config.yaml
n_layer: 16
d_model: 192
vocab_size: 8192
tie_embeddings: false
init_std_o: 0.0
schedule: "wsd"
train_tokens: 425800000
MLP neurons of a small language model. Each row is named by its layer, matrix (up: input weights) and neuron, and shows model dimensions 64-191. Each number is 500 + 25 x the weight over its row's rms, rounded and kept within 0 to 999. Numbers have three digits each.
Before each neuron's rows, "fires on" lists the tokens most often at its 100 highest values on Wikipedia text that the model never trained on. A number after a token or word is its count.

fires on: " and" 49, " well" 14, ":" 8, " known" 8, "." 5, "su" 5
L9.up233:505493506492501552496526459495521538511481549477509493485513529510483513517485504478489477471522481488490526480501522521487454487531521491501515485490527470513518476483514501479481476504496472508502495536502515460530520513513503494516518479461530453503494545481487475508516483526537463517524465490489516460535475455538520506501476490469468503457488525491519462505498470506502460524446

fires on: "s" 19, "–" 10, "-" 8, "sa" 7, "to" 7, "g" 5
L5.up501:511512504485518517451481471491436459524503481479503490477471512477497461495525491529510518524508534520506525440501510494510476512543488498520530460482543512541524463535485469493545530497462472534471504478506484494469520500512509483520527448487508486477498461512477487511486463489468503507483440469472486459531538512482477484530532513527537457480529497486502486526499498446464530542533

fires on: "s" 24, " " 12, "si" 10, "li" 9, "p" 6, "yl" 5
L9.up270:516485493472506511503514484497503508492476509516517463490489471490494487513496506503543497511507544508516474508471472505513491474454487425532486480485539549518535502501492531493476504527503504522535537512466503536473481544501441523492475492499509497525538553497466480497487512508515559508518466463514496485511473471518466480518494504471538517462466489519483522523433515506535476518509

fires on: "go" 24, "st" 15, "ja" 7, "e" 5, "un" 5
L3.up269:469439502490519515482533519512473510472468474489484510498482448495497482489491477511505489500530488467479512512516531469516510462497487499483498489539512498463524492526532484516477510517488489470464549521510475489470525518529483481542494478530524522538529521514469546476473511511489500528464490490495537487526501457492483490551479515556454470487488530478513485509537521537521490497519

fires on: " " 72, "1" 9, "s" 6
L11.up686:487474514496512490532516425469484551497492514513497481495500508521534550510481522508526491509483526498484461496507511474531513485502494524518448452475545540511515489513489513494499508468522484454489490481530511536488489449568473505524437471489471513539503538512525538471470492502468535509544487492502532491508499486507465516518536501507512500519491481515518549498490528461493472509541

fires on: " a" 44, "1" 16, "a" 9, " |" 7
L9.up601:515530520533493512449478463467490518483476500529486570442536514493512499502485478458479491522507497479508574451481548460501511522478522469493543533499484520520522512490494497493486511497503486490518518493467503486496523493520477506536520498510486486504469531514515477559510483497484524501516473473531480455501487494517495507506497450488527470462528477493493513517513513473489485473557

fires on: " |" 55, ";" 13, " won" 10
L12.up158:470491469532490511515532475505486515508469505532507493491519530469476451526494537522472492513502490481480511549458510488514540484508493500515437473494508552522523509507510538479504476528515479510506514511506458508506566523504503487538493487506514487503488523524499492534558497457488558512466528527491477444434531516487516491499515443490564544516524498534522488486485499467507495505498

fires on: "1" 55, "9" 35, "8" 8
L11.up170:499458469526469480511551546479538511501518477511523527506526525529534508462513458476470526523486487465481465534541492553508482504525535474473521500472511479483533561532501502508458481527486495506481486492478452510546509487482534521488531544483501496509495501519506487529515467503497509480481484522493502523525518473490463467476491495483507495457542465485550529495477482522466532452501

fires on: "," 67
L9.up566:457488488506529504481454414516482527516510492522450519485495530484533452497512487433516462488491544560534490500502479505506493502496495492469482533484525524518532493515495514468506496474515522495531492471550484508503527517497502519496527499511512467493482495464460531545525507496512505545502539522489475527486501525512486485467508484526522526500503544447489492510486539489449505503468

fires on: "0" 49, "2" 13, " American" 10, "7" 9
L5.up473:485479499546469478509500448469523514476506512460467459529516545495443475517484503477501465521507469527489530509510520545546510521485479512486471514485443462508493517520518520522478497491488467488502492526495481514551509504468508508538538508476477441520477519468526518467470494498554521480503470473477517497520517473512498518479470469552502551490485510542494518537476479502508530512519

fires on: "4" 21, "'" 13, "2" 12, "1" 9, "–" 7, "0" 5
L11.up105:518474467519513461496528508486483485425505485521464533553492500498482486537480485490489495506544515497490473484506525503487533502507501465474504525514496526546513487508520523530464455482465502540532556484483486455514526527527524552483489502488520485514510445495513524524486511544489475497530539505526528495470479501543489480488477479474524531495478475484560538496503482490494495490491

fires on: " at" 17, " and" 16, ";" 12, " to" 12, " in" 9, " |" 7
L13.up551:519509498489496482500502486552514553529510486528489513491467538493530517480517540471541500492531474476462494538455491468454533463456507486487520509460483499531561476503506508504522510443515538490520485496522531487488516473480483460488503508485490473464479518538498489476469516474490529521485503502463508430488572485498523516471468511466501548523478510482484521478481492507508535510488

fires on: "an" 37, "dra" 19, " pro" 10, "a" 8
L2.up203:487549463515523517486448510489549480519510509456530545510507507511497491495499489493475510501460496460528542517474487478523520563464506469488506511511541517532529496511486500521469475477500512523509487519448487502487482524522484528516491487485521473493496527532498486482498504465502472535536481541500467474514530509522501465508462501531498514506492512490524566552491515510488509421467

fires on: "to" 24, " to" 22, "up" 7, "co" 5, "s" 5
L5.up643:523500504497469497499484493556467524484516463553501520481513525539517520512521517499528529470520515536492492471501482520503532487523472482534565483530502527502504475524501467487485463502519478490534478514511515452470490448476483526515494499509496490499517454494487455506482412515488538453512460500506504518504532498481481473537460511478541490504493475503523524486464503490489516539496

fires on: "1" 41, "\n" 16, " " 9, "–" 7, " (" 7
L11.up208:508493502460487502531476439502509499494530477529533480486492490500509493493489506496520499484482492463465526464470516517525517499460503526490454476553547505511540464480498491499558531532478481456520474518517547507465498544522508541505503532508488527473486511491504503487513497543528462532493444493513508504548509507519482492491497509494525497504526553497506573477494507507466519477541

fires on: "al" 18, "ic" 16, " such" 11, "lic" 6, "vi" 6, "gen" 4
L8.up438:485478518462489485502498516461481541495499483458523502495501505542477474496499471536508488506470502485496500488544466493550446507464488473471456471515494519475496546492501500510544499490507543538502515529553508482488454520519513537533545515483512499527482534483566492535493462516510519490469517518505473482505463496467451508475504474479482482513506507488519501483508475473513507500539

fires on: " |" 96, "," 4
L5.up296:480519524495526507439451502528489540497510473477479518539509507493522471502472531494520507499516514522478470492501481527468556476528517510511507516466547501510495488519501501476491488445519536519509514489515499491502512463471469500487510488490484463525523491471506480463511486503532516522517543510477476545521478488521539444478531469502549469483491521517552528501519507508520506463498

fires on: "2" 50, "1" 7, "s" 4
L13.up135:504506530489523519490444495521510528510460510497500494543483497473489448525531493491489481494468514472526526519543470523487557547465547438476517510476527493517489515497544491495496501459516432528543491503515502479469519536491530503458563495519472513522524526516515506518508504527477522523499462494490476501525512489495483472527489566479485453503503473504556477492512488524507493490491

fires on: "1" 28, "0" 12, "2" 10, "a" 5, "ri" 5, "6" 5
L5.up83:524512503531507527502518439451489513466488519519524479456472534508585422491451467496523510504498499444511503505511483478508480486462488476480549512473535513523510502547490512503473521462503526502470468540531490506482482491503491489528484514489536489480475500485500498530494547490517509515473486486496520502476506510485500512509493495505511468488542457528526522494508521524461504501540

fires on: "en" 13, "in" 12, "o" 11, "ine" 9, "ni" 9, "ing" 8
L3.up179:489507487506530507457468524485445505463523487478424502495495502500540462510518492515521530505490560543481554484487511461505495475472504521483482474502520521473530483506531508507480508492494499513486516500521499508535463454491515495505499500498550484539507490458479543523506467525450437526497524554501511511501489516476526492457500503494493506496482482486509525505524467459514495492541

fires on: "s" 26, "y" 23, "ed" 8, "m" 6, "n" 4
L5.up709:504544509547519497500493504511485537481538500499486537500504476506479477502496451530501544526454450530521532512479483499493502494534478472436453533542534534478527514495523497494477451469500471479476531504505470508506546470505472510473491449480485520550465487479474518454480489484527501513493503507483493522505485487529513537543489501505487496541537492519485511533525498507525489543513

fires on: "st" 18, "hi" 11, "ban" 11, "che" 8, "e" 5, "gar" 5
L3.up122:501471509507540549490524527482502491472517479477473490534482524443503467510527465499481470551518491520478467503506503462540528489513504531454495470500527520544530512495504481480483498463477525480506490523493514445460481456542485490512528528531477475551491511467523497469467515503505493521513507511468533504543538492460473446497460500479504475498502536463458540483504504509514496508503

fires on: "th" 22, "st" 9, "m" 9, "an" 9, " most" 8, "a" 7
L3.up23:500545530524476515494483492443543496508457520500529514492502517495535471474481489437513487483524509454540555532493473528541525503499508506484504514518478515506530471494500467462481530427518529506497523489516463495470493503465503485515452488476536530533511513505479463526513525462527533481475484510558464469457483532516503491500491538478496463478535506490508490520487518493505530432523

fires on: " |" 55, "aged" 7, "%" 6, " life" 5, "," 4
L11.up144:492525505476502467476509517523492490506473513526500480521493523522469496500508492521464450493517516522475506506505477483508556452485448490507453508457482515473564503484517508477530488500493485509517525442518480533501499493451505497507540503491487492472510489483490483474503499501503472503489519532506534491512467409479520467458520468508528483504477490505509487477580510537498503467524

fires on: "s" 16, "0" 13, "6" 8, "n" 7, "4" 6
L8.up408:516486468521478512515528520505468513487545511544510505530512509459441492542466504538495488543498492516531517449492490514528517492491489499479463492448486477484534497490495493470487464502492462478529566516536498482490494477483499535527514457477472489510464451500516491473511495506478510485496516490531512526531520463531504465479504499505507524496552470523521546498523525501530503491494

fires on: " |" 42, "ept" 11, ":" 9, " a" 6, " and" 4
L9.up362:552503488497524502505502475467527545492481520509481508535513550488532506502526449468487463503487507496485510477514490541464525456483508529461490513459532531488511515505475495495523513498545526505525485517490516477521515531488496492521488499532525502514490540494573449521514467475538470554524535481496509442505492475522510468492475512506516531523498509489488449502530509504452496491492

fires on: "," 34, " and" 10, " to" 6, " more" 4, " very" 4, " in" 4
L11.up625:476466489493511532492469506534503491490527545507496500472501491560567487495493499459471495512470500485474552485529560484489516506471457515540448532529509501498498543481529509498501481459496470482521496521472535460480533474506450522469500524515503468510505465508472506513520499527474537513489457482499514475497511528492498457498483476554517474452520527467526505515513482531478504569503

fires on: "0" 46, "," 33, "7" 5, " and" 5
L7.up736:534498544475503477471499433451542496479457558490501484452504478495473458490511517485471488497491535507488521495484520532469523538475485502510441530509518501496494504482498518506491494475493515445538483468500482487483518503462472475513518512475488479521536487503503487484487501528478515490487506505446499477472529532461493507510484509552514511471508508514488536546506500474499542474498

fires on: "9" 32, "3" 16, "." 15, "1" 11
L12.up577:492481560509488493530484490517505503454503519503481486497506548471500542508506495498479491550502497492498518513507495497539504524476528501499506532439472476516520537489463512449512513475537474507548565521503503509536521494491465514479538504466472467518509468493491505453529518494490522506482515487517518500478472531473499543495460493519501496514513441459515512511535500517456549533460

fires on: " |" 51, "c" 13, "0" 8
L5.up716:457502489435503504487470529471536532497450532519489509532498506535505506484481516543502486525456503533515504503486476446529526546498518499482491517479529544514502534526469499510523473440539548479501488506494459482501516468490490513491528517433543524527519480520498474465530501527544516496497543496525468495475491515486520504508476462507537479485494508496520476500494488549494542523524

fires on: " and" 29, "–" 21, "-" 16, " " 7, "2" 4
L9.up77:519457538468486535551502462492443503505520538433506492461524505490485479511537470463494529530513508463519494506456473498484500501513510528513482470513521531521500486519460496498521502503464513521540520506531500483507504492456565493481502471454503527465502544468456453523487509547493507501503474470499488539487496511520511506504484481499505485511530492488521547483475521547486543483535

fires on: " and" 39, "6" 12, "," 8, "0" 6, "9" 5, " " 5
L9.up414:529486495480491490455503461425555501517466515545529535529498501464476512478502514502512468503500517491458467472472511481451491530505543509503494505474509504518511485465471493506524548481484530509520505446529535505540475515492517462492464479464473473486510558478493494471483539527463519470534480520509507511499538510524484495481503532486522525504495505487479547495502523520483511450508

fires on: "'" 30, "ing" 15, "st" 10
L9.up248:484478527502520524503506552470496479514511507528507471501471497513503463495471479542503482479512471498511515514481514483523541506471482481534527456500467519535495498523527487478485493492473483489520526475521480459549474467491490500537492479487519466473464468500446508509486478502497459516493515532505526518479472503457503509492517507501536543473454542507511515472495466483475487462521

fires on: "9" 26, "1" 13, "6" 13, "3" 8, "7" 6, " of" 6
L8.up415:541513496543497547507519475527466519529500504475503508536542509520476527487467522489501486546466482479493504475520500474505501475503517468551453492479548514494527515501508480454495481494534456510512508468484512483520512492510541528488488488489485516496486460511480499516510467542490518471491468509537518533481473497461494494463511505466536465545513550501531483497513530507486515505478

fires on: "1" 22, "2" 15, "3" 12, "9" 8, "ment" 6, "7" 5
L11.up116:498531502497525500517516499471505481485502540486506492497515543511532502486514488509476558543454461512444514476515470503523475493533487501536543526490524520505474561525511537491508471521500441513533492453520486468531544481466497547492500487462470438461510449525501448506495500526510484494508514499509534536504480488453481495523540487532507500505487477494505533503483523528504483513476

fires on: " |" 64, ";" 24, ");" 8, ")" 4
L11.up281:495462482492528484488476469497509535512491513515487509549482535555492496530493495485541471486503489523483480507485525466486534440515484525503488496475502541537546522492522472524466480498510523497498470485533501498514515516507538467485488503517505471485472454474506471507504542504506522580487486485424472444482564520523501511516509462450498537534521494509520506519481486502509524488470

fires on: " " 44, "." 11, "s" 7, "-" 7, "," 6, "ed" 5
L7.up337:513503539452465472471471474525528518504500488502505485528487501482541500506477493481540510461530454472500456477504509476502538461519471498476489489482498504557483521570475492505504501455500508467530422497519517479513525492514509491505522525466539497449482474496520461482535512506487475511484572510522487517501509506495485486451476478522484474491477538478480511457496517519496523510530

fires on: "1" 19, "3" 12, " of" 11, "2" 9, "7" 9
L9.up507:484525546486540520546514472474461503510490553507533507504497534499539490528498502509522503530539483534477517506462437533501489494480491525498511485520459493482487461493528520515471485541510492526493506485511495516535492499482474520521475486477477490486516472495527470506495531535515485481496468512468524520554494512477471477503469517456510530525438475480498509463526500510500487525505